config = dict(
    head_dim=64,
    d_mlp=704,
    vocab_size=758,
    norm_place='pre',
    norm_eps=1e-05,
    positions='learned',
    init_std_up=0.0312,
    beta1=0.95,
    beta2=0.95,
    weight_decay=0.0,
    doc_mask=False,
    train_tokens=819300000,
    steps=6251,
)
MLP neurons of a small language model. Each row is named by its layer, matrix (gate and up: input weights; down: output weights) and neuron, and shows model dimensions 128-191. Each number is 128 + 24 x the weight over its row's rms, rounded and kept within 0 to 255. A neuron's up and down rows have the sign that makes its largest values positive.
Before each neuron's rows, "fires before" lists the tokens most often just after its 100 highest values on Wikipedia text that the model never trained on; "fires in" lists the words (lower case) most often at its 100 highest values on Wikipedia text that the model never trained on. A number after a token or word is its count.

fires before: "er" 45, "e" 11, "ing" 8
fires in: "under" 30, "committee" 10, "according" 8, "fund" 7
L3.gate113 [112 116  95 100 125  85 121  98 189 146 128 103  96 124 143 112 121 120 122 136 170 129 125 136  88  99 157 110 165 154 124 118 127 143 133 135 110 143 103 109  97 107 145 136 115 110  94 123 138 164  98 138 144 102 166 129 104 114 129 104  89  93 128 148]
L3.up113 [128 140 152 100 135  95 131 172 132 140  83 122 153 127 115 131 119 114 136 114 166  97 151  98  87 107 117  72 105 135 162 126 165 153 144 158 123 125 103 135 155 139 117  88 118 130 168 132 123 169  93 100 132 118 128  90  94 100 132 168  86 126 141 120]
L3.down113 [187 123 134 105 133 117 126 174 156  98 148 128 156 104 152 161 120  86 152  93 167 146 127 113  88 170 144  91 111 116 100 123 115 110 101 126 127 112 101  66 128 165 120 128 119 146  77 179 166 147  87 107 157 133 117 143 118 109 115 132 103 123 112 113]

fires before: "un" 13, "ep" 13, "u" 12, "pr" 8, "ug" 8, "eb" 6
fires in: "june" 13, "february" 11, "september" 11, "august" 11, "april" 8, "july" 8
L12.gate142 [155 135 121 123 134 115 153 138 131 147 147 112 183 150 110 120 175 132 134 186 170 130 147 159 131 145 114 113 159  97 140 160 130 105 110 115 128 124  88  79 123 139 151 103 147 148 169 136  91 121 131 130 114 121 117 138  95 110 136 127  97 132  68 132]
L12.up142 [119 114 129 119 145 127  98 130 106 143 111 110 149 126 104 120 111 132 146 150  87 130 132 119  88 167 108 165 142 136 184 115 131 111 122 118 122 154  89  95 141 138 127 135 110 108 163 136 165 146 146 101 114 139 166  56  99 112  97 148 134 147 133 149]
L12.down142 [141 188  68 133 126  97  73 149 135 154  71 128 118  90 127 136  79 122 112 140 119 117 136 113 124 128 150 124 144 141 105 142 119 155 102 147 170 144 167 108  83 134 177 124 132 144 109 142 113 122 163 146 136 117 121 137 127 129 118 115 167 140 124 148]

fires before: "m" 46, "ation" 4
fires in: "december" 46, "since" 6
L2.gate675 [ 92 128  80 115 119  99 113 150 146 144 143 122 153 150 161 105 116 125 139 162 167  94 139  96 169 109 142 134 158 163 143 172 154 117 147 128 139 100 133 136 153 114 168  98 150 118  95 154 100 140 106 136  76  67 142 159 143 151 112 130 133  92 125 114]
L2.up675 [103 144 179 139 124 144 143  97 120 157 132 114 117 107  85 133  89 133 133 129 169 133  85  71 122 131 133 103 134 127 117 186 166 161 106 115 115 164 127  93 137  71 126 118 126 182 166 116 193 118 148 135 151 147 136 164 119 138 122 173 114 118 156 140]
L2.down675 [136 111 115  81 144 131  97 120 129 109 134  95 196 155 139 151 142 106 162  79 135  88 128 118 152 141 123 117 163  71 111 127 100 128 105 132 122 131 118 144 137 168 141  80 135 123 175 139 120 107 142 160  72  94 136 139 129 140 111 129 112 148 114 106]

fires before: "own" 22, "is" 8, "ow" 7, "ith" 7, "er" 5, "ing" 5
fires in: "known" 21, "following" 9, "this" 8, "with" 7, "under" 5
L12.gate190 [ 91 135 139 137  88 139 130 121 141 135 118 118 108 154 150 107 100 150 110 173 154 120 106 119  76 129 160 124 153 109 149 109 154 155 102 103 115 125 101 146 121 137 174 140 204 111  88 146 138 116 114 124 127 105 117 109 141 177 138 101 120 128 151 135]
L12.up190 [139 164 145 133 135 115 122 104  60 163 169 149 157 136 128 123 123 124 103 142 157 114 148 135 114  77 194 126 113 147 122 137 123  81 117 135 191 150 168  88 122 151 153 144 175 100 104 140 142 132 129 179  78 147 144  96 106 152 140 167 119 133 108 130]
L12.down190 [ 84 122 136 135 141 111 100 116 121 140 105 137 132 107 198 145 132 110 137 119 137 145 135 117 105 137 150 157 131  97 119 137  65 114  91 155  85 150 153 119 101  92 153 156 132 122  82 132 137 136 158 126 129 121 109 144 149 140 157 136 144 141 172 102]

fires before: "7" 14, "6" 10, "4" 10, "1" 10, "3" 8
fires in: "2017" 14, "2016" 10, "2014" 10, "2011" 10, "season" 10, "2013" 8
L3.gate243 [ 93  95 119  96 121 144 144 160 160 152 155 165 145 169 114 119 167 114 104 153 127 113  91 161 157 110 121  59 172 112 116 121 109 139 103 159  87 176 132 106 141 108 128 120 138 124 139 107  99 122 135 114 115 155 126 165  69 120 143 158  91 135  92 101]
L3.up243 [151  94 133 143  93 153 118 103 152 111 112 128 124 127 113 116 122 141 107 153 101 104 123 121 149 129 144 141 159 123 101 122 123 159 115 153 112 104 133 125 113 119 147 148 153 136 124 117 135 104 144 157 135  76 106 147 127 112 154 146 128 114 105 146]
L3.down243 [136 136 161 126 115 110 111 124 175 104 126 101 136 136 118 111  82  97 137 155 115 126 128 121 119 176 148 136 137 106 141  98 121 147 150 188 119  92 132 107 142  87 122 165 159 128 170  98 129 136 130  76 106 158 116 140 151  99  97 106 136 152 160 109]

fires before: "ough" 25, "ce" 11, "ld" 11, "m" 10, " ex" 5
fires in: "through" 15, "for" 13, "force" 11, "world" 11, "throughout" 8
L2.gate6 [181  83 122 119 142 130 126  88 143 132 110 131 121 138 169 111 143 136 125 107 100 169 121 114 116 136 135 130 179 164 119 108 127 112 128 118 147 133 120 123 127 166 105 135 150 124 138 128 168 142 115 152 112 107 130 164 142 158 177 110  88 148 117 131]
L2.up6 [114 148 168 129 110 131 156 133 124  99 111 122 115 139 113 157 137 126 145 131 139 121 118  96  80 118 155 151 134 118 128 126 168  77 131 104  80  80  77 149 137 164 109 106 123 137 154 120 109 174 123  72 103 102  97  81 135 162 133 101  90 163  91 113]
L2.down6 [161  90 162 109 105 101 149 129 136 134 129 119 122 122 138 128 118 125 114 107 113 129  94 143 108 132 123 174 145 120 120 129 131 118 121  99 146 110 122 100 149 118 118  97 115  98 138 107 105 106 133 107 160 136 136 123 175 150 143 122 108 128 101 128]

fires before: "ber" 49, "ter" 6, "G" 5, "P" 4
fires in: "december" 48, "minister" 6, "eng" 5, "esp" 4
L10.gate276 [129 131 125 149 131 158 155 116 155 137  85 116 104 133 111 154 129 139 131 141 139 149 144  91  81 141 117 121 103 129 118 146 118 116 144 149  90 108 177 116 112 175  69 127 158 108 142 163  95 153 176  74 112 166 136 130  96  61 108 124 140 111  83 105]
L10.up276 [140 137 131 133 162 101  99 158 123 116 119  87  97 125 178 140 178 124 175  85 152 146 129 137 108 146 111 162 129 125 175  78 125 120 140  90 130 110 108 151  98 190 181 123 121 130 133 143 136 145 153 146 146 106 166 144 192 129 102 137 110 128 165 132]
L10.down276 [163 138  58 118 113 145  80 189 155 151 117 113 135 123 111 131 116 101 177 163  91  85 138 127 106 167 144 144 132  99 120 138  87 141 118 103 117 180  98 104 109 124 120 109 142 104  89 133 151 123 153 148 113 103  96 142 102 148 154 122 150 127 154 128]

fires before: "d" 34, "el" 22, "al" 6, "A" 6, "e" 4
fires in: "goldfield" 18, "field" 15, "goldfields" 10, "female" 5, "bronze" 4
L11.gate110 [ 78 157 108 136  98 131 111 109 137 154 141 109 124 123 131 173  95 173 108 133 144 135 122 144  88 131 112 100 103 115 111 167 167 134 144  93 118 134 128 152  70 158 107 139 119 146 106 123 140 160 105 145 128 122  90 126 124 151 144 108 110 125 107 124]
L11.up110 [112 130 118 115 156 115 118 110 126 108 182 156 138 152 186 108 138 118 131 152 153 107 118 124 175 131 124 136  90 120 170 104 166 106 127 110 108  69 108 157 116 137 140 115 121 107  83 101 131 141 123 152 170 141 160  89 123  86 159 122 120 161  96 165]
L11.down110 [101 140 125 158 137 141 141 141 141 118 131 120 137 139 135 156 166  80 103 107 114  97 187 127 125 116 131 109 156 102 124  86 122 129 176 134 101 134 131 135 126 133  91 130 121 170  76 126 129 123  97 129  79 123 120 130 153 140 165  92 110 132 124 120]

fires before: "0" 44, "%" 9, " |" 8, " p" 7, "5" 4
fires in: "000" 40, "00" 16, "8" 10, "19" 5
L2.gate229 [145 146 139 118 105 155 136 136 141 154  84 144 106 104 112 144 131 158 139 112 151 104 119 142  98 134 132 131 140 138 121 162 122 116 136 145 149 161 118 142 121 111 121 114 143  79 140  91 107 109 131 164 111  91 126 139 123 147 182 131 113 132 148 128]
L2.up229 [196 132  97 145  92 154 112 145 171  93  78 138 110 119  92 118 112 174 123  88 112 131 151 148 106 113 105 179 161 141 132 121 141 136 120 168 125 157 119 166 159 115 171 133 146  88 158 107 102 152 129 130 145  99 114 162 139 141 152 150 131 116 138 102]
L2.down229 [177 145 133 158 131 145 117 118 115 141 112 170 101  88 146 160 106 156 121 107 141 124 116 131 126 139  94 132 131 125 135 166 118 169 117 141 118 120 105 154 109 158 124 149 131  87  83 104 131 117 123 145 137 139 108 145 147 131 163  83 165 105 141 119]

fires before: "ity" 30, "er" 14, "ivers" 7, "e" 6, "ion" 5
fires in: "university" 25, "career" 14, "community" 11, "universe" 5, "union" 4
L4.gate458 [109  82 144 134 130 146 127 157 116 127 119 123 135 141 150 157 143 177 124 107 136 136 120 110 129 107 106 114 138 145 153 125 130 170 136 161 124 156 140 128 144 144 104 119 141 125 160  79 140 161  97 134 134 165 111 137  90 163 180 108 126 131  99 132]
L4.up458 [123 129 129  99 124 151 115 138 120 110 113  91  99 132 117 155 165 127 136 108 123  95 116 178  98 158 116 165 131 152 114  91 123 134 132 170 111 178 118  99 153 122 130 111 118 132 128 133 133 133 122 150 128 128  98 131 112  94 139 116 127  71 122 149]
L4.down458 [136 121 140 151 128 121  85 172 124  96 123 123 130 109  92 117 134 161 114 120 120 113 124 118 125 136 106 115 156 102 152 129 141  90 141 134 137 131 189 102 146 140 179 116 139 138  65  98 128  57  96 102 168 166 149 188 166 136 128 124 119 114 136 102]

fires before: "m" 57, "v" 5
fires in: "december" 57, "late" 5, "alone" 4
L2.gate230 [102 113 101 160 116 116 113 126 139  95 136 132 147  92 128 132 135 167 105 120 161 115 118  93 149 131 167 162 140 146 180 163 136 124 117 123 104  69 122 121 138 122 138 122 144 110 127 124 128 144 113 104 127 111 118 147 157 104 121 134  89 161 143 102]
L2.up230 [125 147 124 161 109 177 135 128 122 141 151 139  99 128 104 162 145 143 138 131 202 114 139 159  89 139  65 139 134 147 106  69 136 165 112  96  98 133 113 165 134 142 123 114 155  86 178 108 221 109 121 134 103 102 123 107 143  97 126 112 125 101 119 129]
L2.down230 [ 94 139 114 133 146 134 113 119 128 136  86 164 123  73 128 104 121  99 141 121 104 103 112  89 125 139 128 125 112  96  82 109 127 115 142 154  92 153 141 127 147 130 166 104 115 138 117 112 158 149 116 125 129 122 115 154 103 142 153 116 131  98 167  95]

fires before: "ber" 55, "t" 15, "ed" 6
fires in: "december" 54, "september" 15
L12.gate414 [171 152 128 134 135 111 123 134 143 143 107 122 123 138 124 150 175 169 128 167 137 132  59 113 122 175 152 118 105  81 121 134 110 178 147 154 108 151 135 123 124 140 103 133 106 108 111 160 129 169 105 132 104 127 119 109 151 129 189 122 138 118 128 104]
L12.up414 [148 143  88  88 129  93 154 173 115 116 114 119 140 152 135 100 123  90 177 138 126 135 116 158 124 125 144 116 106 164  88 125 122 159 148 156 176 128 127  96 110 129 135 162 126 118 132 150 174 128 122 106 147 135 162 123 149 123 135 161 147 111 120 151]
L12.down414 [149 124 138 158 115 123 127 126 191 111 144 137 129 105 122 117 109  86 147 147 136  96 107 156  63 122 139 128 131 118 140 154 110 166 112  55 150 134 112 140 132 127 136  84 100 142 149 126 121  94 151 126 146 103 113 120 104 136 131 134 103 118 130  91]

fires before: "1" 42, "ue" 32, "2" 10, " |" 5
fires in: "league" 33, "2016" 7, "2014" 6, "2017" 6, "20" 6, "2011" 6
L2.gate426 [111 106  90 129  95 168 184 134 151 134  81 135 128 151 140 159 140  88 142 152 119 137 109 133  92 108 153  93 123 135 145 155 141 125  81  85 105 129 109 161 139 132 108 135 147 124 120 105 114 152  88 109 122 102 157 124 109  96 151 153  74 104 119  80]
L2.up426 [104  76 145 105 152 139 144 115  83 126 102  92 163 129 126 149 158 142 166 142 103 187 166 142 120 137 138 127  92 118 133 155 125 150 109 109 163 136 139 134 152  88 147  96 133 154 120 100 145 155 108  95 115 117 180 125 157 117 154 144 135  83 142  93]
L2.down426 [134 143 154 121 107 147 168 139 113 137 109 148  95 117 147 124 123  76 114 142 113 100 168 146 122 140 110 110 143 116 126 159 102 105 165 130 139 143 143  84 130 104 116  93 137 112  83  99 194 108 138  76 121 176 163 143 126 126 126 128 120 114 111  67]

fires before: " 202" 14, " 201" 13, " 19" 11, " 200" 10, " 2" 7
fires in: "november" 32, "july" 22, "june" 18, "march" 11, "september" 10, "february" 7
L2.gate28 [ 80 145 151 105 118 173 110 120  89 134 148  69 151 126 118 140 136 150 120 129  86 112 116  93 137 120  92 109  84 149 127 144 165 101 148 122 147 124 133 130 129 162 112 108 119 100 174 128 166 151 143 141  77  76 123  85 105 130 123 129 163 108 137 143]
L2.up28 [140 111 110  87 110 144 116 125 109 124 133 134 166 144 106 115 134 112 108 102 121 140 145 126 156 142 132  92 115 129 101 132 104 112 143 128  96 101 144 136 115 164 140 136  87 178 190 121 147 139 136 132  94 106 164 100 162 120  96 134 117 102 139 143]
L2.down28 [173 159 125 135 184 143  93 108 138 103 120 113 132 133 144 137 135 131 102 137 131  83 117  90 121 117 119 141 115 116 124 101 138 120 140 122 150 107 165 103 109 135 110 108 124 144 144  72 147 149 111 112 128 119 122 141 112 101 123 153 113 102 136 109]

fires before: "e" 20, "ic" 16, "fer" 13, "orn" 6, "ied" 4
fires in: "life" 20, "if" 13, "different" 8, "california" 6, "difference" 4, "scientific" 4
L3.gate265 [ 81 161 159 181 128 138 114 108  88 120  95  84 130 131 134 150 138 138 116 103 164 123 152 112 109 109 152 137 114 155 154 149 116 132  94 121 107 172 119 156 131 104 162 132 171 181 183 107 163 157  83 155  85 144 131  93  92 111 129 120 162  97 154 104]
L3.up265 [114 127 111  82 100 104 110 125 138 114 111 120 133 123 153 136 177 130 167 133 120 147 160  98 120 140 119 128 157 119 124 166 117 158 133 138 107 156  96  87 148  69 119 112 129 128 142 146 107 150 103 125 110 134 140 133 171 124 138 182 146  94 153 137]
L3.down265 [134 173 167 138 119 134 137  63 135  76 134 116 122  87 133 154 119 136 135  91 144 127 133 109  70  93 115 115 159 113 149 144 133 150 122 120 134 143 132  61 132 102  97 110 124 119 136 133 103 117 115 117 117 119 140 113 124 137 147 134 146 106 182 143]

fires before: "ough" 23, "y" 17, "d" 16
fires in: "family" 17, "through" 15, "field" 10, "throughout" 8
L10.gate448 [140 132  87 125 149 105 110 144 115 128 142 115 153 126 181  73 121 152 106 117 114 130 129  90 157 138 101 112 117 119 130 133 130  95  89 127 171 120 123 155 135 133 144 109 163 101 155 159 171 144 157 182 120  88 105 127 109 160 137 150 134 155 111 146]
L10.up448 [125 127 119 109 112 119 127 112  95 128 118 107 111 176 142 130 108 132 103 126 169 127 144 168 122 100 129 106 157 141 105 141 124 120 120 177 129 120 156 157 102 198 126  95 115 151 132 127  70 138  84 130 106 105  92 179 138 175 145  97 144 154  83 145]
L10.down448 [137 125 154 123  94 105  95 141 160 145 116 116 116 172 136 106 115 133 144 138 139 119 144 167 182 134 122 120 132 134  90 130 111  98 163 109 119 166 154 140 132 104 124 178 137 102  93 135 104 189 156 121 112 174 158 125 153 183  81 118 115 112 110 125]

fires before: "er" 45, " the" 8, "r" 4
fires in: "under" 34, "during" 15, "fund" 7, "held" 7
L2.gate166 [130 114 129 136 120 149 149 131 181 130  81  94 183 144 152 152  95 107  90 142 175 160  86 129 112  99 111 103 135 125 145 135 116 111 120 132 126 202  73 153 116 148 117 104 163 146 121  84 140 175 139 116 106 131 178 127 114  92  84 121  87 127 161 144]
L2.up166 [131 117 176  88 129 124 133 132 146 102 101 112 136 134 128 165  83  93 132 145 131 154  81 109  69 121  80 107 144 127 115 124 133 145 117 135 123 178  87 140 131 104 142  90 141 133 154 121 136 141 109  77 142 170 130 112 115  74 120 134  76 110 143 131]
L2.down166 [184 110 155 132 132 127 153 105 131  84 185 144 138 101 129 109 105 127 115 115 125 117 121 121 126 118 131 124 162 116 117 143  87 148 152 183 149 121 156 137  85 132  97 128 133 152 115 155 123 125 101 139 154 142 135 127 123 101 108 146 119 119 135 145]